config = dict(
    optimizer='muon_variant',
    decay_fraction=0.665,
    decay_shape='linear',
)
MLP neurons of a small language model. Each row is named by its layer, matrix (gate and up: input weights) and neuron, and shows model dimensions 0-159. Each number is 500 + 50 x the weight over its row's rms, rounded and kept within 0 to 999. Numbers have three digits each. A neuron's up and down rows have the sign that makes its largest values positive.
A block is one neuron, or neurons of one layer that tend to fire together. Before each block is what it responds to, as a language model described it from the Wikipedia text at the highest values.

Total-row cell separators. Pipe right after a "Total" or "Total votes" row label in wiki tables; also semicolons joining clauses and mid-word fragments like th-at, ne-ur-on.
L3.gate117:524502464490539512575424584553459516583483487433457521492497512456404430534512464571552666519526561448527450527517508541507607413435470590529565490514520482510552414487464547525516526525478414550478446559585449545420520502533610384489529409542511537468516465476532594469464545447446428521522549480505560558516527514465479499430457480477541464533518399528477526454536514517526530525572530521383506421502417492441501524486529506513512507460509439392458538487469586525463423554425571
L3.up117:472476559504498562563586519489425494474434499519436479521497565578486592603374517391477531477485507506472457520524547356528539442495482559471421483495521525475529530441434442472522631461496446486465482444538533505540522623495474482483538460407474496512531510464502519547530441477565459536530415466573563487573488516427543547406553531481509480530472470492475457517577405426449475466509469609587536508551505428490565515551577424472496494513486379576513506552531537422503443456525455
L3.gate118:387522496533501594529543420534448450544569457512487545447491512508511497502501447557492478503467574411467479519452541568478433495539517560485541491533573634476562508440505371536532527403559461499457399458534501497487495526476420548572455471431517476436453516500554544477530463506527536407446520522423439538457620434480449499570534458509454554495486472549512464501616533585479542508521484579502579469419550433550447433477508493477587479524564514611536465492537459561415439581451504
L3.up118:582443409534528495423500587509443517448420557490549509500503457557443529355411471559510474452563574476528520486445446450497482495490547486402485483474495476532397512522495475446512505560498552469555493490454587479546461442527457476548456601465487488435489569502494431532448437520488468523420473463561469598538521513495562394604520540501480444436547439489495448622492522519576524510543500505426532501455555434533508462481537556471561507516582615506443471518608533463486601458412537
L3.gate134:405493435508443446454515516466485422513539456420453454522432468465526519544466513519526511541476523513597470452497402542541550414571593511438518494463587499476477521467441517420423537438471477512479426525471522535514548475537531470570499517453490522535510556522567528397497611545517437442528456570523531485495521413537580508563490501644614541514564481597582472548454509521498565512478538540497577455422522513541530477495516529516569580495543489509482404462524483468500590576543662
L3.up134:495523479516460468495429420500427497470510495492497405565525508434483425522534518449582514503469571531474556469484476518508545391520551552464490526479513552450461475468523563501388623488467592567443404516382525493406549529550465447469552558510520528475456524543636533515537496482528481540507534496493423574529594450468536494560499439499539536441580528485497446479542504480555473491467556433405495489395504480555433534594409509496503507492590423449500530481552569487480414440594606
L3.gate304:347542551613525464493476529446554423497500547486471471461516563492454529558529457501495547436469521545499529491591529460574572462566479476535542469501477571565514477515479474512442451458516473597492509521469608481564469527501539461554583530475511490437552581521597488486461491532505542442432450617565426482371503487564505524482516502571402618546456449564494485486506525457473584446523513503542521475379481523523521531505556484493438497413436433466560607462557572552490454466487566
L3.up304:489475477441640415646463465493435559393497464479481529485442549553582459589493464537497472473487526444558528418461461531480386508492434535475459462438503486484515502471468557464557517467476517519450469473478411440440505447520480486471491460489478541472500580528480418549535545494524495540494509510576531438491527541532571506595462579520510477501479389507575549486553549573569545462445532525610512417553485498524467434450483588604434562387582550507480511507429436505413471483547498
L3.gate336:500511549480459435577481425478497543585429581434448469496546641477504555431462441506468517486464488532420482478541611419583423531542487520426512520409503487491536482389591502442534389529526493419369556438509610473517484533459475488489497444451411500563538499460556539510481473470572498413512533550469498555492491525426471541520512498520494470487481488517499487389468578432423508478451524517558588539449519517428482520562425563476576526583522522542479510560417493457495508520557551
L3.up336:523574570376522537526445397507463496480405529557492556543455458491466488433492498507503519553447432518472494513431520556529449513551585429419480442534524573520536516524596513569423509532525516495462520504453496502568511542477518446472453535461474438483441469648456466492494526539583549402481493551465561419539517549559545515477467429480518472466448510511441506496518484467468515568416482658585607517441573423490508467506491581513578514572541423481423526573458413462526502517451436
L3.gate352:451509524529559515557467497441549587526559488409485538460481531490504514548438555407476558509499520475583468472594531486521479498405373619524506527508458548531470435420432449411484498473479535633590515494452514353462567454570531486483491516486440496517545400459523491503479438621505448473458567525509467464531522541574551573528525516507458456517489525494602463432468497465501475498417506493479477533518556576556495494369577535444427532529562500503480558499561548430496496512520583
L3.up352:530507453480494563541512489424555525478543530443455536538505452475512494458452480582494503460465523508540512413542507536455502386493524536518476474503489502558361457475552443535416579427434461530545463559429500457515477532516477537456590525463448563416448552475564543556406483569469414487467542506479438581548520495504582509450608498515475506502432462468615492500371490504585520477464684524512486513527593531574527500504611491501524536483484457409442558483576541560508499519466535
L3.gate361:496444490536501437508460459561474511631573558486482535467481530563527461562548551530517465504463529518460531455457495420546477476505472441495468410442492526463515569533453564478636485541447480540497520471502459476532590456575567525509524494447547463494519506492580544517518616502503538445523539401597521499400484488508445558575467472556450474531469526502496463418554526618392543557449490509459355451482525474536458434381494452580459535519422545522564439537588534519462397506470499
L3.up361:541584471559612531510435493519492462487569527495473487460466401538496496524530552488481504429479481504444442564518516459604467430465491522526498506443534548560495560457518440474557493413483499531456481411486476388482470422540452544648502532425543461499514534462523441550509406478508524473433441529547552556466362462497546428561477439534435465533496521474505383505460468492571490418452521480452500554411417491475502508495554521480462522551506617515412533594542479440470464398416451
L3.gate366:510519512603452396539434524535428518501414526463499492525511497530498460575420421477582555488446538467490431488544501522424622426483469542495523552468502550531546454518502558433475482506601525479506472470512420505529494557526502538537467494413478478496558583472570478507494471474516356555501472388543492501463574506409497485556586522481473640478447407441499448508473537483497612642470571497564474570572442491490533506598489485483497483491523588487548532518501535580419482511472510
L3.up366:395526438495516471522503618493467472469405554557549500508560498592478472522490587610482575451505502554448470467538481585420537494489485449442448533488523475524596491481512575563527573553467483477502512574420416439538486468450514583546483541516485561510516506453519514568415510521486459516542487514544533501457561479469572638541517488507443438513431471580564465456524442537580534525450557594525510490423546468492404483408505570456509671433493522513453459536453474552511442517456497

Mid-word fragments, table pipes. Interior pieces of words split into several tokens, such as qual, ard, corres-p, ur; also empty table-cell pipes in total or majority rows.
L5.gate349:528521422542576532496531431604489488555474482519587491484489520532450489578402549523427489498581545442397455536503426444542516490503580545486467512406489449644526430546491425501423513532439549428489465463530510474514525458516419494415491520524436472470474622469518495489530505510371459486441452512439484599503528520537481524517454423517533462413453468539502542550438499476534567520472570396468488453455524433424527489545546495489504489463566461440481483498519647531439513431499595
L5.up349:469495446517508494522491469507502498439422485526469587513420487525489445424352509494453473532534477437503438533477515499501503567637400466508617468525443496548537492566515493494604483525425454386451562510476556373479536416545490515509489525476444503458507576532465495516419491488527506449461488546515533613593489576416471516520493482462446447507461465489481463421533428461490505474622388559497473573489466467533533502491396441503512496570614518444528496464493499432457529511445582

Paragraph boundary marker. Fires on the blank-line newline between paragraphs and on the final period of a paragraph, just before a new paragraph or == section heading ==.
L5.gate232:522460520480529483449530576413453463557475446497459381503604552556499483438526492558498548401508534575481498598431600485478522383520452385497567574567499588460501515453490550559522512511505440471523554519533464396512507520541494542357568474411493468439440471457522472525546484465469488520554546481415512465407592477503516476573455530501536429602477529517558525484575483524577481422543517482516530453544445535449507557538586439479476558544440514471505500577531544569437481519510457
L5.up232:529571489501522513601496523430484554471447440472476444454476536452507392540527549547518549501457475455423538556454452511461500334537409462590569627500563497459407431541483474511469413504542515534469511448440458540428592526422581500458498524446491469418439512518468495455505445478423496503543438468472511495476634494464527489461400459498514555477477578606440456519504481483524533485471531450516517505513500553573492500601532590548447450481490509458602459447542470499492445574451445

Newline after section headings. Line breaks right after Wikipedia section headings like == Career == or === History ===, plus some paragraph breaks and table cell pipes.
L3.gate24:459508543470505521512393380600454526522496404514593507512532528510478563536522431532556475449564523485457513574506552447540517502461459493563472443526465503539514567549422506530474499442557494501531464559487409480574507503524491490465450464488576498513514439508535525458492357498560394567540523547500433577572511626417561542520568519441444473496505527539507483511556513493499474415578546489419540548551470679498560496444485469532533601445573541505512510504440564594483507493446449
L3.up24:498518456478600538417434469550538533503522463468525446600533504545392472516590534584480521537564475544526438428526584548454417373460552559467452401527411544444460521580459518530506579474490521480495447502447533441452467468464505436573572476476589507477472466468470450427520519485471506505522440585516564468508447509491471586596500470525553495444498446423456598572556472562415568504504554507439459591440417486522461498533569503441468550426514584519553547531479456543512543517492526
L3.gate34:557437484472412552440554565470559561531507463570550435527533566436438591473544498570631534503417521477464567470440520576493519487540429552456557511472506511607440472583376565506445564524433505483464406535569384476480542500548488533473505550426545496492450479483549489437487544536518345518489551511552479540549470471568443445421524431472468519554514417498511538525507507583429394460507511492480524548514456527502542536500585506416510489482476508586529440459456487457484539518448496
L3.up34:513496513515438522561511580487595479429522467418549323483485587343466507586532534543532433465448526509491466517562526538485508502428407549487550471532406445556433408572501526503514511544489456497447555463507442404482504531434506620501507628445513553464507441434510479494550569496523538513453594468514529560488507486507462422463571465569522516507567474571458517453460518546571550477465481514433466566435453538467442537535552509499490574404506533546499450469527509583491515517511483
L3.gate89:559582466498490619633458575403459496487437443539577481541566452519485429598475608526443471491482531517550423545474461563499510553528426529501563444466526555540491457560464547557429538433528476489489523519498459547462583508470472474540544417433450442481491493510551503456520574428469457553556499472456537533493617510502605498512516419486510584515479512512561495472446404507463491507443446552481452421469526456555481554511548490605502467512548516522520436450518524628494594610495491
L3.up89:511503524499606526504538495559536503506447374457456516516543471469516517492463474594433565448543442350500524483466534549443432461513553479452410562472530504424489467496471533538538404557511503534512514409513442441526499522542510556543439497450516490497440489409584428511401533492516514517478556501596517544481452571512560446464441455416590477474490570559526480558490502559531513395500547517437549594589526557406440436454524490385531611499463529530464462533516507426465454472441527
L3.gate185:517520569386592480514455514514422449454534547534502394595417439419491574477494546601574493511448518507524594493534511529601511484428509457530591566445429464467438462520432448499421467576501464539605430425394448517463547501530452548500591539514519487392528504534513499497543523454544494537447562545573550560501446551572505517482615463554491535520478622494493454502489500528478504492549435490516472491492489516538536452532462511523537507591519515532453464424453413529430516497414469
L3.up185:487504493396517534532464498471500544489572481537505363628482496462456488487454467550558510499516469536512502479530480495558434457441517391432516505443514496494443466514470419451428571546466350521438410385483438529357578504538512468495600593542495560484560499504469475539536479468547502531396434562556564495438518550525472542461537498521589540482531491503536539499506477539501470545560506513497419505541551458569495490584376565495566551552529486536467505477499421503418486526446425
L3.gate216:599540466603461524529488457439447426478401542556516460541480394469488535489415513503522547576567513538469570523516513442439423562509672408462524496471512541465541396475465572445489506512461442487507436529442503569544414502521446494511509386450560577488566522500510488439545496553506544581555462461497529497470562491583466472490571451529487534470525522511516533454548504507437566433499472519473509457471492458467488504446410575609508560455477551518547407505381462544409487480455479
L3.up216:513501428591541536496477557465519496422519512559524484495445436520524461508493518535396452486522532455539455572546414592467467449402483477499560570435582543549536508558508461554483433481545522468536543545480488428414467520396538475554559446526540479397446472498560522448644539436512470540479484433490445516449515473521476483444564595439441493474448520477540463526446363504510555433477478510433483486510558521503478454599574487627575546429540492450515451435557487575530554474441463
L3.gate228:494481456573488563515471578420468449510510472472465504551454403501473496554490503457523466474485473541536483428461541498535482492555528528590533423538487514458490413566432512511554530522581499431627549521534543574445591505519520538584468486505549472504514371527514481517450515555463525495513452645503463562501583554451534434528475542540395568456462436594536515515514507587470530499479526464534465491505474541661479473500573502528499503535477465390530625475544388591566483518546501
L3.up228:543579490441460562463497538466547475513478496500530479468502458469544558429510519441481456511515555531475501479503497462502412485539576483513519603547533489547517539525553533548494448497581525536584571447493547527517509453515515597454565500488526527379484443506450482609476565518459530499495490541507518571488579429453450378486478538506445493457585597388455413553435476505533398527444364501568473529488551384470473502484537413597636503487448465482526584470460390485513510483490463
L3.gate240:433538522508602489493451526448413515522564496452630537506476562577501455533457491403449540505477529502437438479462390544526426492494478508490548497502529434456522501493462529482538488401542555494552460493518470452513454491453562537474528618486593507522517430483427504488459491469515572467483513541511543418574439424529503508494573511457550551443379599508506482468527507657465434529439536445473525490565564456524505371512464450508523501522519528515507418596398555487474621504476452
L3.up240:448523443485573526477488596475445522551450449514557508442457487554560515469522478445517577553501544410480449481468471505461534467449579558455514572501599542439529595477398540568527407501528419461569496461447483604508520508589503544486530487479590419594467493499460483568517460399430514529447547520478451513569482432478449532539537567473575496512473561567554499562575523578491450435399489447465449469540549555530579549504485488459465522492545504556567554536404606438552514515531437
L3.gate307:512514511486549433584524488481534581508491473486444459497487447472518568422410530566458371514525516476572528569490443527430388474485521468484474479601456502492525535458554499505394485401430641510518399502492404502553532502503437481527515440521499533449552585419541552460465470602533571466509528527440514416506614406475559472515466520541544580582419481491468493405486446557474546528422529573428525512573519490498503507574485511451520483501475462519514475571447528568526447555516543
L3.up307:358604605468517528507534442504561534609515438501443582503542530461526496477512495546521466413541465545522498498453486493555443551557537399515468563484517448561576586462441516518421510484568470458489578460413536495520512503449471513441415653501529522477455563491463490530531525487440606410531429495465482498475530502487455495495492438477530625481348525524418491551415561535476518449577534501471521475542490554461552558454541453538561501472464433516467476526491479446450491557440490